MLP neurons of a small language model. Each row is named by its layer, matrix (gate and up: input weights) and neuron, and shows model dimensions 16-143. Each number is 500 + 25 x the weight over its row's rms, rounded and kept within 0 to 999. Numbers have three digits each. A neuron's up and down rows have the sign that makes its largest values positive.
A block is one neuron, or neurons of one layer that tend to fire together. After each block is what it responds to, as a language model described it from the Wikipedia text at the highest values.

L2.gate46:443500485480561471472501530535526496499523484489530508526490480473499492526506490473457462468501523492529442528465471505467475478528510488493518519480555516507530477534477524482550521468485539457572505478559516535456515539449474484496480466461511496519466478535522527457468510509491497512486437532510492532469490497527509534532495486493473528482532491498508508511494461486511549495462
L2.up46:477498474503550478511510497507501546461508480519527503482496488457471487522507517507490505483500454489526480484512437538470484471527545456515537501514537524503508504531519491498501450487494494536525498456515511498472456536443502517466440520470515474492510473507515527455495505543466487512517490518478506558508497513541490502517496493504496512463534485511443491496488463476531571558472
L2.gate296:537528505494552502499506540468552520493497488482460539501522491491493462468478507493446485494477477505509550511467530516485486499497487472492443503494481501507475487474497510452505526553493527495494463491474523522465498520518467490508460504449515481502468511509509501492514481516494526519495467525510474536495488485485492449484516512443513502511478482539506500505483497506484534428477
L2.up296:539506538550486491533510473483504478531504480513522498462513474531545515476539466493460509503495491507489503508468508530472522486528493477539473527529513500495512509506505522481498493510471496508516501496488535549539497490504489536471489539468513457519529523491512546504490510435496454509509475554485507504491470467477487470508551443463494493460527515490533475502467502472444488495498
L2.gate419:469494450468505449502517528525509493483548502534534505494469461465523486546506462509482504484490515496531460502483469487482467457514503461498506503523522490494514491528505496446553509486450503482536492505540488529487498465457499481518468519477513474502498464516499532485453487528491518544484448484514515536504462491501479521477488508500472494520526507504516502497488485494512556488481
L2.up419:461481461475539489500534491545548484456517503519554517487492470456494501509524508511470526499525499475487496496474470535474495475482526493457525492507511500507503514535480509483529492486437494481516519455508474514504504540454497503494475502463471444535515461524522506487472498539461520552490462475504504524521500509484455563490471472536491474498522512506478524508486487492498546476485
L2.gate621:497467461531484500477515515492508496439519528559500554492488509493476487512499524506473488493519490536474464507494509524494457455528502518473492488506529505493505509516486482508533499497489476551545515515512505514508485527464485504489461494458505467565462473521513491483456475482493516565497519509547519555478543495481516510471535502469535465524490485513498497489481495515488535495494
L2.up621:473495498491474494478510517502496447498533517506543472494463463505545463505471481541481513540498534482489470477463503523513524453508504475492508515479544533499498502483450517468494539464522541509525540492492513546504483499506485464464523535501509493477514507521470523500492482537504516549485446457505509518470507542499482509496495463476478497481524517477526507472472468464516493519448
L2.gate851:473485489554480480507532483521505502500518509498509502510468498505488522487521530523494533517500487514526487478516526501522526525514514522496529526501554470532553495429464484522472502511510465523516505488454516484480519525506470492491526486501481505552495506513495506542514497536497505469474478479554477516497499485499482431501484483505506476495474514488556508489491503511479499538528
L2.up851:481494498514464481514485493540504515536496502491491566498501489539535528482527475476495488472510487480502507495468497552494490434490465489503479489499485466523495540486475494464484512497488516481506490540494485487455519477453524487538503509464506510502479500497518517476472524478503441500520541566504516471499517512436500471468555461497454538467533511496499476507539552466515540504536
L2.gate1330:500485465514540484454514480517454492507491503491516526510509486517484484507559472466474483546480445519470531501451485503533447513498487529533523496526440511535511469491562506454519495504516533512481475513467499469524496521528473488501518500483465507506457505497505545508529498476485506453511496494478483503496544477515466434510505463475473484502504456520524443475468489438468491487494
L2.up1330:459528525464476476461521475513523496484503481513523535555529499517488527489462490502488525503502511447512466466466505449481532470503541484516467480493508497512503537461456529458480550484488485502536465508497480520500511526490500474477492535533519503492539491487501522532492557481497532505471509509493489517494501513478492486477478486538481524517496513513520466512483479505507496532491
L2.gate1334:486514528532515503470552467511470487507473502491546512506520481523513515461501486485496484501475507490496486522505527529523489521456521485525456550513470476513495490478505489522465525509529486529488480470513453499470510498521496515499469499466513437514472478501510548535500533499511496466499472550548477548510465491527485466493496484496507514518508492491514492481524529423441491518460
L2.up1334:489471467479500511522488523528518540509487482453511493503514502529513514480500494551474525511491521507492518533466470472521483469510495490492486540531525503515500500478474477421507487496456487502509477451490484496501447506498487509524494514496500468480509493462461480478460519535464497517504497483479469527470533533473553463507523500457511498535486476517546500522482472513510495479503
L2.gate1339:518537497469513445521480512540465509520514474440514472472502516500508497481485483474487525480446456510504493555505537518491495505473495500565476527489501480518545500491499520440482507524501475503518475493535502526517492527525462449471518539506483443470470472481468527526494554515535476476468505570503500463486478523502482458504509490495487536497520534512535495530509490494518485480539
L2.up1339:482487462522505541534519468508503498509476484471536503529496496502533528513532491478474517536476545479519523475453476509500467507550490476477493505455498509480542497473526522500520456494474536500506485469477494515476552529526482477516460471507503472521525476458549513507540481496494487464477522522539533535513493555484490477505541478489530472528518451480539504486444498475523481494474
Fires on the token that closes a sentence, paragraph or table row, mostly the line break, and also on sentence-final words, as in structure. or country.

L7.gate56:511483497524538520518529472487499507506519495508454516527466508479511501511502497484484493486509478535468504485516530501536503526523455482499504499494552507512527502468489491495528477474505510486516542468530552530506510474478529466528458516545540531524509514517476518506478443531497499545520519495524517534496454481545547474483451515533503505514499551463480519503487534535528542468513
L7.up56:514490529524511481489495485537525464504486540534536465482464479543520542513531518508496478485502504513503437492482526503446477491515553541465517527519462496489506557502517479507459498527499497500535473543499502489481482502498494510516469516540539461518450513490498545492537513503492498514418506491507483509483498493530512522477502441498509482504492498509521501513461491526513490483525
L7.gate235:513490496512563517528519510493484503442486527550484519518532499468471459526490486486504488486500498529481500467516524525512532511512510496472507439489493487503544496463490526504515520499513489497482454482537507456515522482467516497496477506516529507501461503518459465540489474497502464502512482482504525482508504510527471482497530476524523494470475536531511480485497518508506563479519
L7.up235:518506524526468488512451522498539501486499478443486465447464512544483494472475517488514511501461495485538501463521529514495483505530475499497511500506522502491520454498499531541568508526494475517508513508545491487474542463574533490533492522477489471522478516530498510551552465542460476544487519476516508485501434546513533463468487496502508528528527511455518494528481481510483455490472
L7.gate247:494509517506491484518528529500482512485451475513564511469454463506508507472490489528492465491525510518519456504505520450487505460508479567484477540487454476426458485466514522445486511528497477546468542497505507479500492541491518499530495533509482476482448496464524496519508503537549503501481477471479465539498491508512521538472487461512486490525509501525522495502506517515489504498490
L7.up247:542498466450531489501482501526488466516470542495519513482529465482553477529520532556537517499510521530509463534524492495492479462469508496519496507486442533497454528482479522478517485476506467502492537496495525520483471487533519483511440464512540510537496481483505475557478485467477500507518485508510485482504485510562523507483493480539503495508485458472509490501476505525527474485470
L7.gate295:556503472533494533545542523487477471534506514506501475485526499490499476498526492497471523499511470496466470500503512518508480461507474525517504488466474457528477514492507468501526521475500494521501502468502523468493438485529520473511531499537478480564491484514512538482545474512532480528522525516474503497505501485499478479480548508482502479509472509541484511496486476451468462473520
L7.up295:507510482509473523477532497522494498508524485507508456460493467503478515527530474494495472535484519468502528523488506527528544554505482480498484524488486463509493536487511575479543470523504513506517545483473472491495519476506512536498500506472461491481512479487477469483509526467505471557461500497478505486475496490522500492487525512491481543499472485500493516522522513527513528498482
L7.gate433:511499476551560509509530497526524528532490527485517491490487513518523513485486507496517496503493534538525495461499518475496461502539486525489495506458484476518482485488496465516501577480515471519466475523473488444521487511512473491501479519504495476518500489458514500512525518499491492522518519538477483520508455510525412469512495518536479550562511523529508480522508501498473480505536
L7.up433:510487496486533495475440497453491507526494537477505498512498503502496505474471501467521484524449478508487498500509504494516511469528512513516476506506504447556482532475453530503470528498514511501495450489454504487530537478488479501492511475516509494538461530568529498501514507483502476481490459502492518499457498470481482489473474493490497528495488490497512484498550514516434501478480
L7.gate1072:501475494496516450495521499523484493459484529482470490552528481497554456493490495476500508482533507503443492522446520512513512512515472485500488543505512494497516515495453532534523470490513479457545477522533481529482503527478526502528484502475459495518506533509500513483512504488468505509468457520526481476446524522487536515457464481495517476470484541482490507505494503464478503480509
L7.up1072:545495504470504574521495461489442464499464525538507479511518558467573464503527495480527521504536459545470480487485494510508530510484473491481455533514496498532498547515455550537518494499460507488493480506513506516466509484490506487559521497539494538490466453496477485455502437450468467480496477516487470500483470472495502498503491457523506459504485516530471507515507493511492521496516
L7.gate1669:530510470500537515465522506511481475552493469505522468509480511498501486476512504517539507477485499527488491476486525508508466482452479500442499480466469463498545495510504463478518527456458508534533522496527516502504505493515498484491485519529503501482448483498484484474465463537521465429541481544490489526542488502528475482500507522487458452478484476523490506505464526484517491504481
L7.up1669:529463484457494497522482474533437470537514508462566495523499476482506507472513444537516526467500488473518449502471504496478562499524546494456521516464493457492511518496502474469505527495480507475480507495480509496454480516483475490526518504510477533506480497432504514456468529531521465501437501483494484505478534511511485495533509494499471520466477478511504490523507508482478478480475
L7.gate1699:484509481525502481495507525497514478492525477530497463481441489533520491495517546537545520482480518525481489520485503498502487479533482492503505522497505503513490497523494462540554529466473496535500506507502486516510449445518483510527475523514474535491518503492516514499485495474514461482484515480487486513520498567493502471498522498454442542540498528458541490467525510517487542510513
L7.up1699:518444468479498470507482496509502519489498507516483517491435519515496455444500494527494506454503484496493474542493517476538519481528484537565475524545516503497516477458500513495551524508501500552497533484505494519475470461520515476519548483473506490541461485508512506486479492510494496479451495497487503532525479521518459526530459472505518528535523518488510501488492493476518487527509
Middle or final word pieces inside personal names, mostly surnames in credits, tables and lists, e.g. Ger-rard, Mu-eller, An-ist-on; occasionally " to" after "decided".

L9.gate1607:528507486469522475511495535470522490516489502486536458547506498475463507481490489504510512515467541452506526483506525515496466507482508503509501484491533449492488482514505494460509533488489488555495491527489481508480498567501471521499533498490479462483539523438489497502510516450488487517484524524541470520525517487535484515501481565521511532477508508501559500518489564509527529495489
L9.up1607:528487563479482503488512493521495501531492466438447453477531501504493489534541525508479492536443511479514498505527484504499479485533502524553504482485509541477485466459482498497557483488513450494469508478495535514476518467503509487473523478521540517523503502518492508509534504483502505522513504513518527488480500546502491476485524472523531485514531520534491546494481482516497461482460
Fires on the closing pipe of a table row in results and stats tables, and on the line break after a paragraph's final sentence.

L2.gate333:511507505430498461497531506530511474517464534517527440486462472491469491521545506498508507472497484502453495485532561530483474540504490516529474517515493522493506525529475505472488515507480504487527504486520487472524499539508501514519468494541544503530453513519504473477516484513505529517493471527532532554501502508519539534479537507504470456517483496483517506467516481463498459466480
L2.up333:486517497462515526506489509506494430534436494483545489530527506505481460535500484494516556478486483515495458501495512526487464485512543523486516504474497506537531473518521470508530487483480504497486460515535505520533505547515505494527496477507505510533503532522501486482519492508514526486537518505499522539530479541543534535500537529460457512523519525491498512521503490461491469463509
L2.gate527:479541511499521517535546505514538514521492469509493458506495495548500486502512447494515521497472495505536494513484495501498462496503494503500513485450508474493538517499525494463512432497482531511512528475476487490472474503487457491492513481513522476494493517490509497506485507467515478509469419535508486544505513508514492500484488538472488492505500512479522479535453467505515493497555
L2.up527:484519520467516544520507495499475482494488507477475513541486499531508490498514510521512525473498489502530530512469509530496482489465519496511495513504534522480504500460486531526509459489559473535511524468506504491426507560447478502481484454498444525512517451488513511507487442520491528500491453488502527485507528488500515482488490487461488482509497479487510514497460472517471489489505
L2.gate967:473538449511516479544539487524512456510506477466471477556502487541504488510510470532526477513491521489512431500513511443469479473514507472534515527501483470466557524490472457495517561469471511501511533487540502487513523489530538477485500483476541554463483520470519519510468494563494486513468508490487522526465513549507501529498507474526468496538520500445501485490516527477461470512488
L2.up967:465474499526551492550521507472534489527527495494460485497509490496490520503504509516490515496428506484455469462511473507526525484507490495580525505519498491474526503516497497511516490442465462473503525484540488503520532509535513539516510499444487491473508532509555461507490492537491483535518552492489497535487491491495473535519510528505497506516527499490501508519509506496492488503490
L2.gate1105:489548461510516511536507502469563488473484498499493503521493487514481474499474486564490496514502494520539473505509520497468499470520486487497498536519471479510465526472512469482469524516486500472532497486462471487508503482463493489494539474498492481499524516511537493547507496486495463467487506432529503506452499493511474544482496443526488516489522541474583528489520529520513505512454
L2.up1105:500519492480481474500521496517496499493465528487485500455448513485506487485545501531505519477498463549534493509511492503502554504515522463504472461520486451540537497478493476488504447520541524499468535476507471485474518518454473531532424530482471520494514496478499501496513514491487491520529483556481518496535478477493516480498563482508484510494487474535504518506468515503520551433513
L2.gate1144:506491472521546500505497581499520463526464491526541519510462489497493519485502516492492500500511468528499462494524534544533503492524534529536485531468496501532481501524491508504526497540493471454509484535509471527512505546494482496494537491481512501507538503507531517480546487488494492513520516548482519471528525508468517501522510447474478524489447541487521517518530481505498510496495
L2.up1144:466472527497469576499432471530465484475506495518482557512511503523455518517507479493496484479466510471497444461546474519477466502498507519498519462487508470529503503494526517485519470473502533531474442505466519480513524511465494499523484498502517472469509549505454472551502553483490476516520491513463475506485489494501487516511500534520481515456474464483510467545531527479489495476486
L2.gate1514:473546497456531514453530501481532512503494503462500508564500497510552520482498481486485460500525516476522480560520475455492482493518520504490523503511524545537494492549459527520483442485464470445516485482526474491482481528482497480486534542510535493483501503534504496481506491472506547517526476529538492515512514510510502527511461441513476486506528493476466511487492476466527493513481
L2.up1514:517531478502554492482534516482509482497469502484453519483491503529530522472540498506531455479502556510545458472513478483483506520476516524491496488490520512505487508534521520484471496468492481464510489507482531476514494494489494529536533530536519543495487530538467498533471499499487496454500479527517475492471521523499492477478463503527501507494472491463473526473486487479501487548503
L2.gate1627:503491470508502501486481456529500484481492541533527514514493487516520501518509503505487463522470524537492512499531484549538470509508473524466472489554510473524528477518499479463478557521533470479480436517513508519518491445530476523532489497508478488482502503468505500466491541497470459501498517488434483495544495506488490485504561488496489519487465505543478538553540505493488524485490
L2.up1627:526507495505500486498461522536525471525537538526481483512501508518526438543518479464489496511495493483561477547512504486522502458511459473512501534518530471507521538491487469490479559490482498519519495506552511549501530499492485486501482463481493533528482513489477484504526485503518492466519480499533468506505504511505461527498494467486497485463510525513529505490517491506533493482478
L2.gate1638:515482439548475509479489478483525483484494473443560504516499502504510443457478529472483504483461510487480508470457458483502516474520518471506461496522535511519497542487512461537509476483496490456458481475519489494498506509473512478476460457457517524479516499446534511478474534478518463539463505507480486501457485501501472477460513511528517512517520515508541514501525517539476490533505
L2.up1638:517485477457476514480513460509535559481519520501516532534510461518449462501479495465459452461494506499522501526535535500495522467471488516545507481481506479527487547531520499511507463529469518490479476453484504494521489473509510546460497517500513531526461464527452481484461526491469511522505476505488528500465511523489478521487504524541501534504552507519507458484486500521481543491484
Mid-word pieces of Slavic-style names, mostly -ov-, -lav, -insk, as in Sidorov, Vyacheslav, Kaminski; weaker on other name fragments in tables.

L2.gate445:451538516493488480435496494515525515471488442482517491523537468536484509481512496488495504463507519486507470532485500469461480512544468516477519501489498527506525514486511450543516502475489503532546494491504473521496520490461519513515521501476550541484508486490514472487523471567474504493486481455504486529504491503490535498534487506481506485457521490501506529502492514498488480499498
L2.up445:481528507442524568466503481500491516500458478445519472515498517510496524499480496485477556526521536479511464493479504495497485504515511479462450524504499520533512485502529519513513484471517487525498511489499503518481502463453513518530533544472492496452501528497493463494509533546479514504488508486509481551556477504505520454512482508534519510471548477505470553497549501460488509510525
L2.gate549:515516481484573481526482495509500483438531493516509484499478508536478422550492468528468497490517466508479478471520477495489490464551521505465537518494481505496495509524511483493495505443499483484449504541463488504504466474479494504500543446481566518503446501510522486484475510498488463528476491491495505465494466498484486518462469502517462493497519489500518469503497512508565468519503
L2.up549:499483443481516503520490517492524486531551482500527506488511498492508512519529533534502477450495516473477484519462473505466494526512519500494517500482519517494480504466499503474497483475467523518542504501519467523497478525484550501536453521485506522516548511509548481479470470511522526497494523451496528534466545526493493540479501498467531517504500502485550490510510495515476547474469
L2.gate575:475469543473504504531509487512491504531533516451510502474500535501490462491532522508511484512538525481515506503503487488483481474451508510501466484463501479515502478440478484495510456459500562541470529500540452508501479498516530510481509505531521519493473518515539481491492474553470461540516473441511555526448503497476459510484455486522455480529536450492539474492508523512483521485458
L2.up575:466498523509516477511498473515443500500488494433452545483520527508490514481505492484530567508514485476510492545499469452473521514490510504498543497515500486465486468474514503452547504480516474513490500501480535533488499479483519501484564530492530461530528471535503493492488483493493504508458524515528521488476473480458463503521508526505509502538498464522480492492526486519529455527512
L2.gate611:473522488486459532460506470480497507521561495526525497522489520478448489528515490544497512507532516483490486513518498502460498511493476527485501505486521494474485532476470496515487511527519512489512527498509456512530456470522509409481520525471518503521517518487496494487464529491518478502471493480516507500523482537497552491455507545453492511520505536503540485476503532487473491520511
L2.up611:490524462492481491513535505501498519485532488491520487489517522506505518533498496515536522523502510489515500502487459540476472503502500493499481473512479499510511496480524528512568496436471500478507504486539481510477506495501490481495520485449473494478456497501498486468522495489498488547467495476520504531507502497498537511485518519466477493511516469491489465501496514516479532545514
L2.gate1130:414502445484520474504484531535489471548496529479474518516515500475453500516521523515485516472545453508520522550423496448459488472453482522460525514512557522543499487461483500543492495517498518523497442497485491480505499510499477440491458489502506528485486490498521474466507467499485497524464459490516545472475495483486483498549487494499531498517493513464537499475431488515528507468470
L2.up1130:444479485509486459507502479498473497530527514456494478515467484532479481508507530514509468511515547499494506467522509511503519471487498480495530461535505528492491512464531499495537499469504499481479549477528478491505515527525480513502483493486481514474495469486507465538495531491474502506514479455508499474511512532463491536481494512497485490515555467489499525463519533478511493503482
L2.gate1472:535500476513520521507499523554485471497475481504544491534495459475496490474523476484454478472539518492438505498509500474474527432505493535478470490495516496497515493510491492504508529487489529535499516505475479532485528477527516478503510475475498549505492495519517538502501503526539559482505477494496532490471513510465492524491501478494500511523553494492540484521472532538491497491464
L2.up1472:489525471465500494502529498494498527522517541472512453486542528490504483477503473523535539460530471520500494507473474553481500458550451501523479499529447517528527501486546516499498488468506521499506496498509486485512487491523484454519498493439498507469487501451495513474428506509520496494549488442449491491506488501539501477513506535442508526529491498508478543469525517436514523539523
L2.gate1486:550493491488519523482486469521494488497528488485523464516481535496461481512517456518502528467524505467536488486460493507457434490497471514513545550473508514509469548490498479528543526516527522529505533506530462508474475514458480481475484498521518492530514467517494500458458522564527489533468488484508491494470473535518518526482511477467558491487544460463504515490464522487508472499471
L2.up1486:490477504528479462480483519525541556522554484501519435495509467523451514475513500540461460470551487522486456533506491467536493477532475475528495523499530495500460485504471508516487488461519489515499512482518472468509475493512505473498493510497560526509514544489545544493496470513515526526510532475545512492488511474486489521477472497532483492533487533497531478507527461523523496492527
L2.gate1642:515494490463523520464529517494519474526498475472520523526516507500489477489470511545501500474489529491496499489444513498462491455554493472466488497443515475488528538492458503482546502499462537463520483519505480515542469499491526457521518521515492481518489469498503526450505477532517519497474498497476496492470473530493531517465501445474471525513519475478490490469499540537452501481502
L2.up1642:455497507516477521519459493440498496542505464491498476522496517519500495514496538515472529505516449511508517520527533523486478473516520512516484514512496486531519542509478455472478526457487538536552491498500520495493542554535491532522533457465515511497488483490500510503481516524502510509531503500519478521480525475516492554484539534459534580504534498487523486472554474479503527532490
Structural delimiters in Wikipedia tables and infoboxes: the slash between DMS and decimal coordinates, and pipes opening rows in election or track-listing tables.

L9.gate686:498460522467560535510517502535500486525481510506516481555512505476488505463523487486466527480493533524525455537491494494484524487565505507542495451518526480519521493484556519504547484482452492541502494483495528492508493462462516471523482478519529513534514534529514517487495514485502455505498522506499465524450505508531488467486469509568495503486515525532511490545478477469496525505504
L9.up686:546496507486513498497516494505500472463514500496491477521470482508458498486479497445508483464514501481480457474513516504530487506491499477518482503446508458500540521477472486535535499466499471470495455499499490481503510490475485524510468500500518483459526500532504507470510495531472493540501496494484526501501537488526525490508523531476475504435517504511480553482487503564514501492517
Last word-piece of a multi-token surname, usually after a given name, as in Grundmann, Bergman, Schwinger, Schaefer.

L9.gate1464:452510480472507512520499480485474512552477484541534485496476546508463509536467497511504537494507478481524485511489475498463507525537476486515507458508527520519493481479501500547491494487484506516499512479525527486500477536486507422488497505489473536519513493488512503500488503517502526482493458466540490491473517548488543512520480506527509532518511569446480470493468472445532478545519
L9.up1464:465527487522496544503472492457485454493502517477498529484509473534501524504532509493488498487460498513518481524487521496497493520501492501457522521523447482520505504466475496456517507513488501508489470538548487507487532520530508507508502507530494467525478502485510469508500499550526465514531508488476513492461517483521500451531562510542531505474470482493523485456537501485511489511478
The line break closing a markdown table header row (e.g. "| No. | Title | Length |" before "|---|"), plus nouns after "the" awaiting "of", such as the works, the details.

L7.gate487:506533500476483496483553474507486503488498458460551528514530513515469440527488466501521521498487486474524499510493554495528472503510486516476489530464498519524521488458496501505505508491526512550495500518500513521492522497518487480506558475492541510481494477486521498452511512465509469529449480510555473489453491482547480530488520515467510489481563531520545516465455524520486507497514
L7.up487:500514525484486493480498517517494550505476493478530532502487478497480496529487537488506520496513503468507509497492499533514498496483508550469500513481482494532485517488492484477445518499520492521474505494511500496489477475529490445503541527539519493495526505510499511514498530492521480495478495515533506425452487543502532528495498522504505485482554485510489496550487546525520535544503
L7.gate498:488515505514503537495522493533495487482529461515493568458499499535507471505521518486532523529487530474531477541487534529493499524531524522477477533468494512500502519503427467466486514463509486469523522487543537534497489534486510515507513504511505467533494503533491513477499467473544483455517499499528522483516520527561538506492502532463474530503566506524498462485473505506526497520505
L7.up498:529463475425520464527504519484514474486478492462492483496505503491503496532464489536467501481476543456518541472510528457499509477469494506478477498492515485512524507500466481497453535527474515523483461499495492500495463539458529536493510504448479474480511492464515505532462578507513474502481514461538511508522518556540495504536539509486525492538495488503546490497510561506521501465487
L7.gate615:485489513487465471492536524457514485519474479467524465504502516517512466516528495487486477507473490473529531534484526522518532512525511504505484484505504472475485515461475504523473512505502487530470510504478509541443478492496506489518523490527530462467511490534501564522508454517545469527462469526551570514477477512523459460509533522442498530486506494508565498566464516511485492455488
L7.up615:518529521525474514521496530518543511524462479512510512487497447478495473496487541496510456503506552520483504530489511480508500499508511510506483510555484481482462466469485488520459539468471478522495500494488510525525494466501527525514497474536533504490540471492519517526490503527497503497479478503531546503478464542517486514484510506468489531483513496532509519554520520477504476489495
L7.gate665:522535494530480494508500506479484470486532465493483512464494486519532460491493488500491512463490494483443503504514539473509511534476483523507510482514496510501480502476483500505499495494478528478525465530510491525517496473507520525526530497504505503517522498483540560506542503487555493525481470510500541528498527495484515498538500484464502451507551545496524502515471492489514480509521
L7.up665:490479503501495511556509513476452479535456549475489493527493518518483495443470532511489498468494474497515518518467497472499503503508529520505503487470549528485479499473518518500540508532506478468487472474482524478551495512455513575487518523491473518533488498516495520498494515479485531521514532495474525528499495469515498520565495489487537504492530503505506516512478496475525495546541
L7.gate1066:509530507472500517491502507496495518459522508474528488521474489481517488505505466512472498497530464516538473532520506505539482490496481472486472526459505524532534521488538513476523554501537454518536525537531467439505518516482497503493500504486515471498508485485508507489497504480488492518497441525492492501559535515494479496454460546477465506490471499483530526484479563486536470480468
L7.up1066:532482513518469504548482498522492498468481493503473491502494536528471514536463515530498464517501518496503512516512493499523484523487504493482547523466520509504510517483522474509517540496500542509475541536494474455485528546470523550506498537468508493464471464495459475464442492443513496487508454414518513508513492495503487489457504465536496487493497501516518519488486496517546514492494
L7.gate1620:479526529524475466485521527514475520513506466483521497531486480524499491520534497498493497513518514486511496479497542510520513494510499549491485512508486507507508497467479496493454567522498509560519495498504506471476514527537473464526537535534515486513469507501488526496501496493520531493474485504521466501521464556510531492487536514498460516516530560518502505462490528548509511484520
L7.up1620:495490474482485478527526513564538516471519479496529485521511455470535509503494505477508465505525452490492492513459541529500474502487509488497518530482499473482518507500531511500475539526499507503478483513502522520471507498508500475523521477501551502496474513483478510530505521511515515503461499515476473494474503500528518545486518509464526500463574537519532519502461536522523528478516
L7.gate1663:501538521485517503509536466541500491525535546522511478510498462468480530515498509517506478462450516523540485498475511526512499519495500501524484517484494506539529484469501535494525505492514492523547530530521504487471518515489485534489517481542570510460457486481503504483525448514518526473493501480518473534494473562544499476523481500504528475454550527507527525528463506487478511502529
L7.up1663:519529555504517515467513525505489507498504487465489511475507490511481477551513522511509455520528475524477492485514538516490545475481468476497479463500491548492511495484474482477511509507496504494497499503544487504495518526501567514512505502496527471484517521475485554493552487539499511496485487564485505447499507525532472499516531551491510495496539489533515519528478543504496484492451
L7.gate1690:495474526495491469485542509545480540501501531484508502522461470519484512536493549509497487509521535522532506496478547494529498517491504548504487480497522509481502454476487523498484542513512525517469514495510519522476489514503479487486516489503510481522479475506517523490489527494508512506469484521551529492480463585510538518519501501462500504503558490497530470525483561523524540521564
L7.up1690:499502478482496478453545469535487517485455468472489468493542468535476475531513494467543473462518481498552524526484514512482497504514459516459517530458525479508505482460469552531516503505475482502510465531534507539521532534514468499514505504513515541488518478492485481506530531518518487464481479491484465487475470486512452483508496522466447489480501539531535529480473493490510519488491
The final pipe closing a table row before a line break, the line break ending a paragraph, and semicolons between list items.